From a checkpoint of a small transformer trained on Wikipedia.
Size: 9 layers, width 192, 6 heads of 32, 7.13M parameters.
Architecture: LayerNorm before each block, no biases in attention or MLP, capped logits.
Training: a variant of Muon for these matrices, 128M tokens, 7795 steps.
MLP neurons of a small language model. Each row is named by its layer, matrix (down: output weights) and neuron, and shows model dimensions 0-191. Each number is 500 + 40 x the weight over its row's rms, rounded and kept within 0 to 999. Numbers have three digits each.
Before each neuron's rows, "fires before" lists the tokens most often just after its 100 highest values on Wikipedia text that the model never trained on.

fires before: ",", ":", "1", " he"
L6.down564:457486587556498494435509465528461467561409480441413542530465432482567505470588552537509470532510521511452504565503481502432481553510504504506500574590538534503539474489506470466518504500504582461549536534427523495508443436503542535496513509449471489529509484583475457458485486477525476519510495501552438491473490545442452444487570495524456471475521467501529534460464534458504434525457482439524531430487476531507491552556518508452597437455510555466462479524588485426546467492430525506541498561522487447513492479520492488492525461475488584480474531488487459507495492595563553496

fires before: "1", "2", "7", "in"
L4.down629:512470427523408472481536513553495478554591509514490496553511505451431486544463543533490525566470476523424522574480481572462521462461448509520400550509453554546503464508515501419620537445487486488460476548478463521480536547482553500544458492517490506505539452535410461516502499480502512546413469533452550531500508517498442530479544533539491485533484506523421450502436496487500505583430519567564546517421466467508478487510511463491491559470501551461476561562524556460513460519507521530465535494463472445540464539460514501477544528578468512548501459487506474443466558553523476474

fires before: " ", "1", "2", "0"
L4.down423:506515508411592475579490530487541479443487477491524542469504464485559485468534547472494452512511545515545520590489485472504496454499535503524534476474494583515496552520593459509453478518529459455467492521415438534470467579547486457526549480466450423522521510480375467473532472464478420525506426565507516413528513499557494473458508467551524456513474567497575466521568520547456554528463482501515463485472494552448530468498512530543567527460442535474482489535479471513436528548506432431476560436517479490522503510480460496540527501473412498540495532509421481541553504502549500537

fires before: "1", "2", "8", "3", "7", "9"
L6.down737:529512488513516472501492572476508487530482499473521536556566513473505489550483419461562502433515496478524449482526531508441542591516464496505474516500559511494498499537500511438482478476528589547411519445545510523490400504471499529504499558477535448462479564478524441451514554524473509505577503509471448504426523518447485561515554501452506502420479481522482511453378512532545484536508548508502592451442491445522442480465496445488461499553561564551463496514425547475488500445573486537469486497499496451469465505436540586493535480571500519465446551542498539536505510388485505539

fires before: "1", "7", "5", "9", "2", "0"
L6.down420:532450511537486479522515497484479506563535495492467574444514444487498517477491523453523521558473486462542531461452499479482511495480481485497510493442464491498589542466522578504560542524465468552469480515479514478395444480520541534560568495511478486489505564426483532500577498493534492554386433476585542406577523489463454495431552472461579589497532525501515504532524511464501468465503509438473438566538478482480466484479525515582447459503473467505479410527449516512469494579514521499424514542468522499586541454482474484545484483514528492437580472530421479561514520478531514530

fires before: "0", "1", "5", "2", "4", "6"
L6.down678:553461552459506488465497488588476482539471526456429461450457523494498500476506450530452523498459451520545461539468516472505488477496545558505599525520494522511494547446461445452457479550558502454540505530476515507495577393531418489470568467519452494523587454545503507478491449575503460513450541520439517463472527516540486573492533618506407541535545442526530545484483453511481527497522499437509495534484536501448463451549554461495534515540478466518567460458534419471510568447520460492558511553477492473514432535529539552498481581425476528502499495484546486460470509553482463532

fires before: "3", "5", "4", "0", "2", "1"
L4.down587:560384561528494480520495476446455502543474526564459453493567483417547495500508548451512582500557463447505435480461497553493483487418534565480461491516526549463526448482460565459486532483471477530484493492465466581516488498478528403509557565476495502447504492511474432405520517539505493490427502535475518515524593494495537554447508510510524444495472535457463506540510477532459450525538574538477468508495563453475515484474499527557504453546478535520440495500548563535532512408503476483479504564466522541523451482498457545479468526474547524436478469457534482568548464584495583522

fires before: ";", " |", "+", "–", "5", ")\n"
L6.down168:549501548561457471559467559495511483580529495583488507497383496500544561531475460523515485559452493531479499449474500533529488484539530440487517454480412484619422517525523498559482456442499535458469496531475457526453490438516509483462534447485500531505477519543453456445519505545602533507551558486473483525488540484498501512454526570469476496494482461452504467473462518604510498552535491493476490484561524421463464442482506446537532539543531533465578470466498466509494550526527475420521522547456526486452432512543530425489486551524507511483547395509458530464510449521572523494

fires before: ".", ",", " and", " in", ".\n\n"
L4.down289:493485492488508514507460474555513459422479522396583537538544523479508501498581511504482532505510522474533477545557531511458462554532469539573541515526531465487505566499564448450520427485502431576533443481514487508437409417589561544567477475400518519516510478466504526553480454415544474538490493477502494456514460512451511524500494488549450531502471497437550515474566519529543502436489464506552494455546474526544494508495518419472486463457551506561557485481471422567538522488482428520493523469528483429534516514466503541514610474490503445540485484495486471543464484520558460449

fires before: ",", ".", " and", " in", " to", " are"
L4.down729:491574461423529499521492473531494553493541533480505519463567566450535452471548529523456437531591436555549485498450425432560450451508443541440484550550603531538466454540539508504470518449521508541489452497460448525441450531481539539484496452506483395422493510535530517527473518415502484514428600456521495462503428477502533565501509493546521478486487564479477509480541536513505547461462484509452508497490484563517482502537492490491528443488499469475494517529466483477466510500450427526439510482541520494501505475476549574458513507553569523525562493517493451626442523488530496497

fires before: " |", ";", "s", ":"
L4.down544:516493519555457546570531490479512503521538452488518497473466537555487546556458460502560552550514459462526434497545404501488546547522483493457420447470420526532460410476522496442554505483468475531585504478504558501455462463476468463514510463501522469469470516542511527544477547466493494503461554451396482472500482478497442493513439535467502452542494498521480530434519463448499427510437472552518554540445547519462491493529583434588527422496554560499575492508553535542478582560468427522457484506516548525494471512530473557605547462537522508489533524513530490498509480554494517456

fires before: ".", " in", ",", " and", " of", ".\n\n"
L6.down680:520540540443517449523510453531428465493425498587520547575512410503546527566497492503533468564523493506444447437466494521520539502526467548483493525520469515479490513463517465511511503501544425486419517545511498474524496431511542461597487491513475502501465515420402549490469541434527476508388493475581509454482560504535480502526464460482528486548442466471461513534515495482513507514527473493522542490490516466555459474523525450527435506525515583560555489539543530490453521553505477464486446489408605474482454533521427543458515581524419521554538509540514500464557499515479473457

fires before: " by", ".", " as", ":", " in"
L4.down40:544494496505432474527494436480563427539507463574510496520538433514514438571509445422544429529477455502478508535518535529410531515461524532484556533446567551519520523550503465473431535489545497482482461484499457526579526445500492547492506476455543575549520542465488471516430463480540511524477561526463448497486615515538433526536523424559462511408475528480527496459519498505501466538482498544484481519481525417532500556467487479450499471490524533526502465521467569443499454470561534504470596459459494495434532470486488542566528434458525505472532467518520459521458475555453574469

fires before: ":", "8", "9", "7", ".", "6"
L6.down681:521551527529485466573525503488393448463489446529484513477494471477523492446495502539445483470447463468530503518490529560518500619482496545528473499552473481532436497511514525536530563537504475510529526544493606497494494509596518468613553462459474428483478480497560483507436532518488480437452460506506459514470512564514467435475554499562533499418540540547496484549502518499449534561405429507484470482479576468509483508522503484442519608498500550527449449475469497513509498427534548473474460528471572560550503483528480441527454519483503456510420516458505459513512488487499422547

fires before: ":", ")\n", " ("
L6.down502:513558511552474491532462527513461457502515469480464502457526514475541464411453533560412523535479495502540488455489508473497491489551496552468459476548452477503472540534493505545518464519532500492547420559507548489522598534454440538510477462522529505506533496478516472429513479411452477464547562482544525499402509503529432481498482516515409479445512476460479513491504536392528491503424513526488494513448467532550498609514540511475518469427590547464501498524546507502553571489535511401506499606536487516509484553492549551433529570493505552491426515552498498488514483533501467416

fires before: "9", "1"
L6.down683:502488531544496496562515512446464492429533513487486489481522513381449425487506542541562409496512529531470530534486525478549460477531517443477502513445483526545459445505523459474535504447464495621590479474445483434546469498515486548488493501539474507474542505536499502530548535565460510462508488524477502508417475534501478519462564472551551429511473488523487475484498528476431482516446498478496485569552485568523608484492534490536479525487505429479501557439499436425545490474498582498509552526512498492475556505520484407511533506463460492539478543550440438486576576440452569537

fires before: "3", "1", "2", "0", "8", "5"
L6.down490:530522501475473478481523505497513452569575498634443503464567454455465572538515446520485586498462488512520505505546444498520471541463475468465515514490461468513515479484492517489499457488473505490485586509465508524567487543499565531478493585444477457502443540535482564557566437464510482511469424515447504459575517451494527450551525575479521451475530485495532473451448549562538528490529481551444450476466481506537469482533523452478474509489519464495533490496507593452442566496452431486533518430513470520538454415461523512511503444409503501471501460476462550571520572584526514530

fires before: "5", "4", "3", "0", "8", "2"
L6.down405:474506465495441548438524483518486449536488484476553488542399493435454484536512532554478447592538459507540461462462489510526476580593510495425542494517527541493561466504544498480532489437514514487537449540470571498500490516522564512482543553493468575482501536552506465519462513478488453498477546495537508443551484524464494513434525524482501511453553545483421517508529591496481431474481421470495481426467372441537524499517424487493512452484562441456554487509470554510546544452544513485488513483631482515529528512548510483518498501447453551534501530468504485565502452476464536538

fires before: ".", ",", ".\n\n", " and", " in", " by"
L4.down280:532557520483535455562545506402543498529543479491521544494463564552487500538545526497561469526482470503558485467460510454541462509504386528472489537540520547548496549466546513457521489514433505494527469500492481493368433450524470531510516487502521569496492553459484545534477527461517451530430483471534502480417513473510486576460476416509558473456526463491500510482461529620478519496499501534505441503483491546507485473533479488492517475448455566477523492535427465473468483565559429518448531421502513523473494473464532508512638541522449506446588475530496505493522476582496537499

fires before: "0", "1", "4"
L6.down203:550482468538524540480569482468493495625452519570446477489472525569594532479518488456525536474458495460561489505466504581494481555551482548473531527518469478407528443441474464407516461460503482437524474499472495462508498465554476512519554541462463544513480539525567500542476512482510438485486512444451555395505543573436461510559451546485589507486524531473462463457452502574452492515525467539515552492498523495524514478552499465493555499545499518493490482552534470424491499587563444544541526520468502487476427486495466551415478531485475539463476484468489465482439509485517560508

fires before: "9", "0", "8", "5", "."
L4.down513:494406543503449510486503498494431506532537553510504524535495423597507518468460614532537512529551415415500465467475471523512502532485502531468481435500558536483527439496495550497533568431500514470473449486449585498479495460451468520533565468531493472502446547560521464510503493484470421507420477485493502469521544598456419524524564535520449436472463490478514581497542505447503490434526504464425495467493536501456477493452508529566548521540523439508498536534463587433569508556524526536497514556444491521541472473442507465470577488518509499477515496498479531532537496466509507564

fires before: ":", " |", "==\n"
L4.down557:436496546524505500531577484529484460471553578540505469463491452545512451399390524534408474487510498420525558401469470536527516558515569533569431445477471516508445462529504569491542430482486500487493514501520519480485527454453466475535501473532466527485519510466511463476502558499520453496477432485478537604501492558530507444523564451466505531446506479493470531482461507539517442514477542531545517505465454531536487467521523542464538532533506514468457514505496490458464523522516569445488439493474495515502449573530592555477484488560513442534435519479520553511485539532632461504

fires before: "5", " |", "6", "7", "1"
L6.down245:487506506546471410490484537512470474545440509540508573536529445524403467466471597469481571500502464506484461493503491486508473517533526548520499513471529574463479514513549529506382563429579511466487489470532518523506499568528548489484473520538458535468506455503485491460444459500531511469454511547542534491459445478451455527490560425452440520555509472463511556402467518523545489509524540505460502431448502417579502582535524447545477481501494537427519489544569516527573533503536513462452435525535476453526495546454536503531574539519510395507459519499528509473549462472506477483

fires before: "1", "0", "6", "7", "5"
L6.down749:524443580525464424476466482537504492537521538539477479526588472508520468467478388390470535514497508460556472495538508509552570535515546514531518527523488562512572493522468476427560467467538467434529520459423487489472479480640450520530558491501434514518556520556509481493505494505499465505509462539421492527448530452486482511506454520533518510510468468463453491505523556545476472479470533492542506525488442570488566467522438502542549509507469540496470498466507537474516510489443546469548496505492494648489499384441510466501426538448470471490516477522461506497504495585521513497

fires before: "1", "9", "2", "8", "0"
L6.down364:515455522538463546542491491484524491452493511438473549428501454398551493424527517539484498489513467540541516500537517493575565478545423460544529443454514539511450534503525469537544533540476364528477530411480524511537507502527477569488454485462500491458474602454523492511491503519463485497468471518465514479461500497506429437454554527496500497515479510533527437468567541493509516428526502510491453553524507523476501496499513478514500463441542537472552560533459520465537524500533597547477548490483494549545486476390410497592552482561435480553439469539490545500527486421479545489

fires before: "6", "5", "7"
L6.down177:497461479526484525508455494489457494476580514551519482514571418577532444529517466464499447462516465468517569524409525496421499566500457450522501500503516559465545480442457526464470425521507454477525504535453526565499608479579449481458469498500457530503536499545483505489485500486509465507518483468480588493489509449472483485541501470471409481550502487441508521414559507560559488550536506486479468505502480418528454478529499505476468543431525515479513562512510414487488548524509531498608437484469452567494506484476506506511511547466561438554532580486486499612506567468533542522

fires before: ":", " "
L6.down574:425460462538529506573513596548499429490541496501443543429483509493456514496443538508430495488502574458557556565528500426490482489510507539560509504497483527532478497498471490449523485488548515555518501574474520480498535531494432460512444485464470517557465505488530468473527484467567527449496464526517444496512484510423434473497557459491513400442501547479527510525480407474573500526479473509499457517479485481583545487496588485501497559419449533516497489529514511512485533529615483463485598526418471528428476549528547465496522515509556459479498520451513477500421464488539584547

fires before: " |", " place", ";"
L6.down715:556517522506539533509471451433579509513480549440494480518528522519437439522537530493513473520541520487460553561474506457524495447402401424522498557482439544510509490433516487451486499491474508521515475468509528466549459483469453487487479462470493482484456535554507474573521481441488450513528621521419574533516564492450499503443506472459561534441554487461414487528499542379525534508489504526526522547548499431520515485457533528520527489464491487559539528469593506512478529535466449551510510499491520491524470456534420411477540489429544574536540521505518543501470527520502556463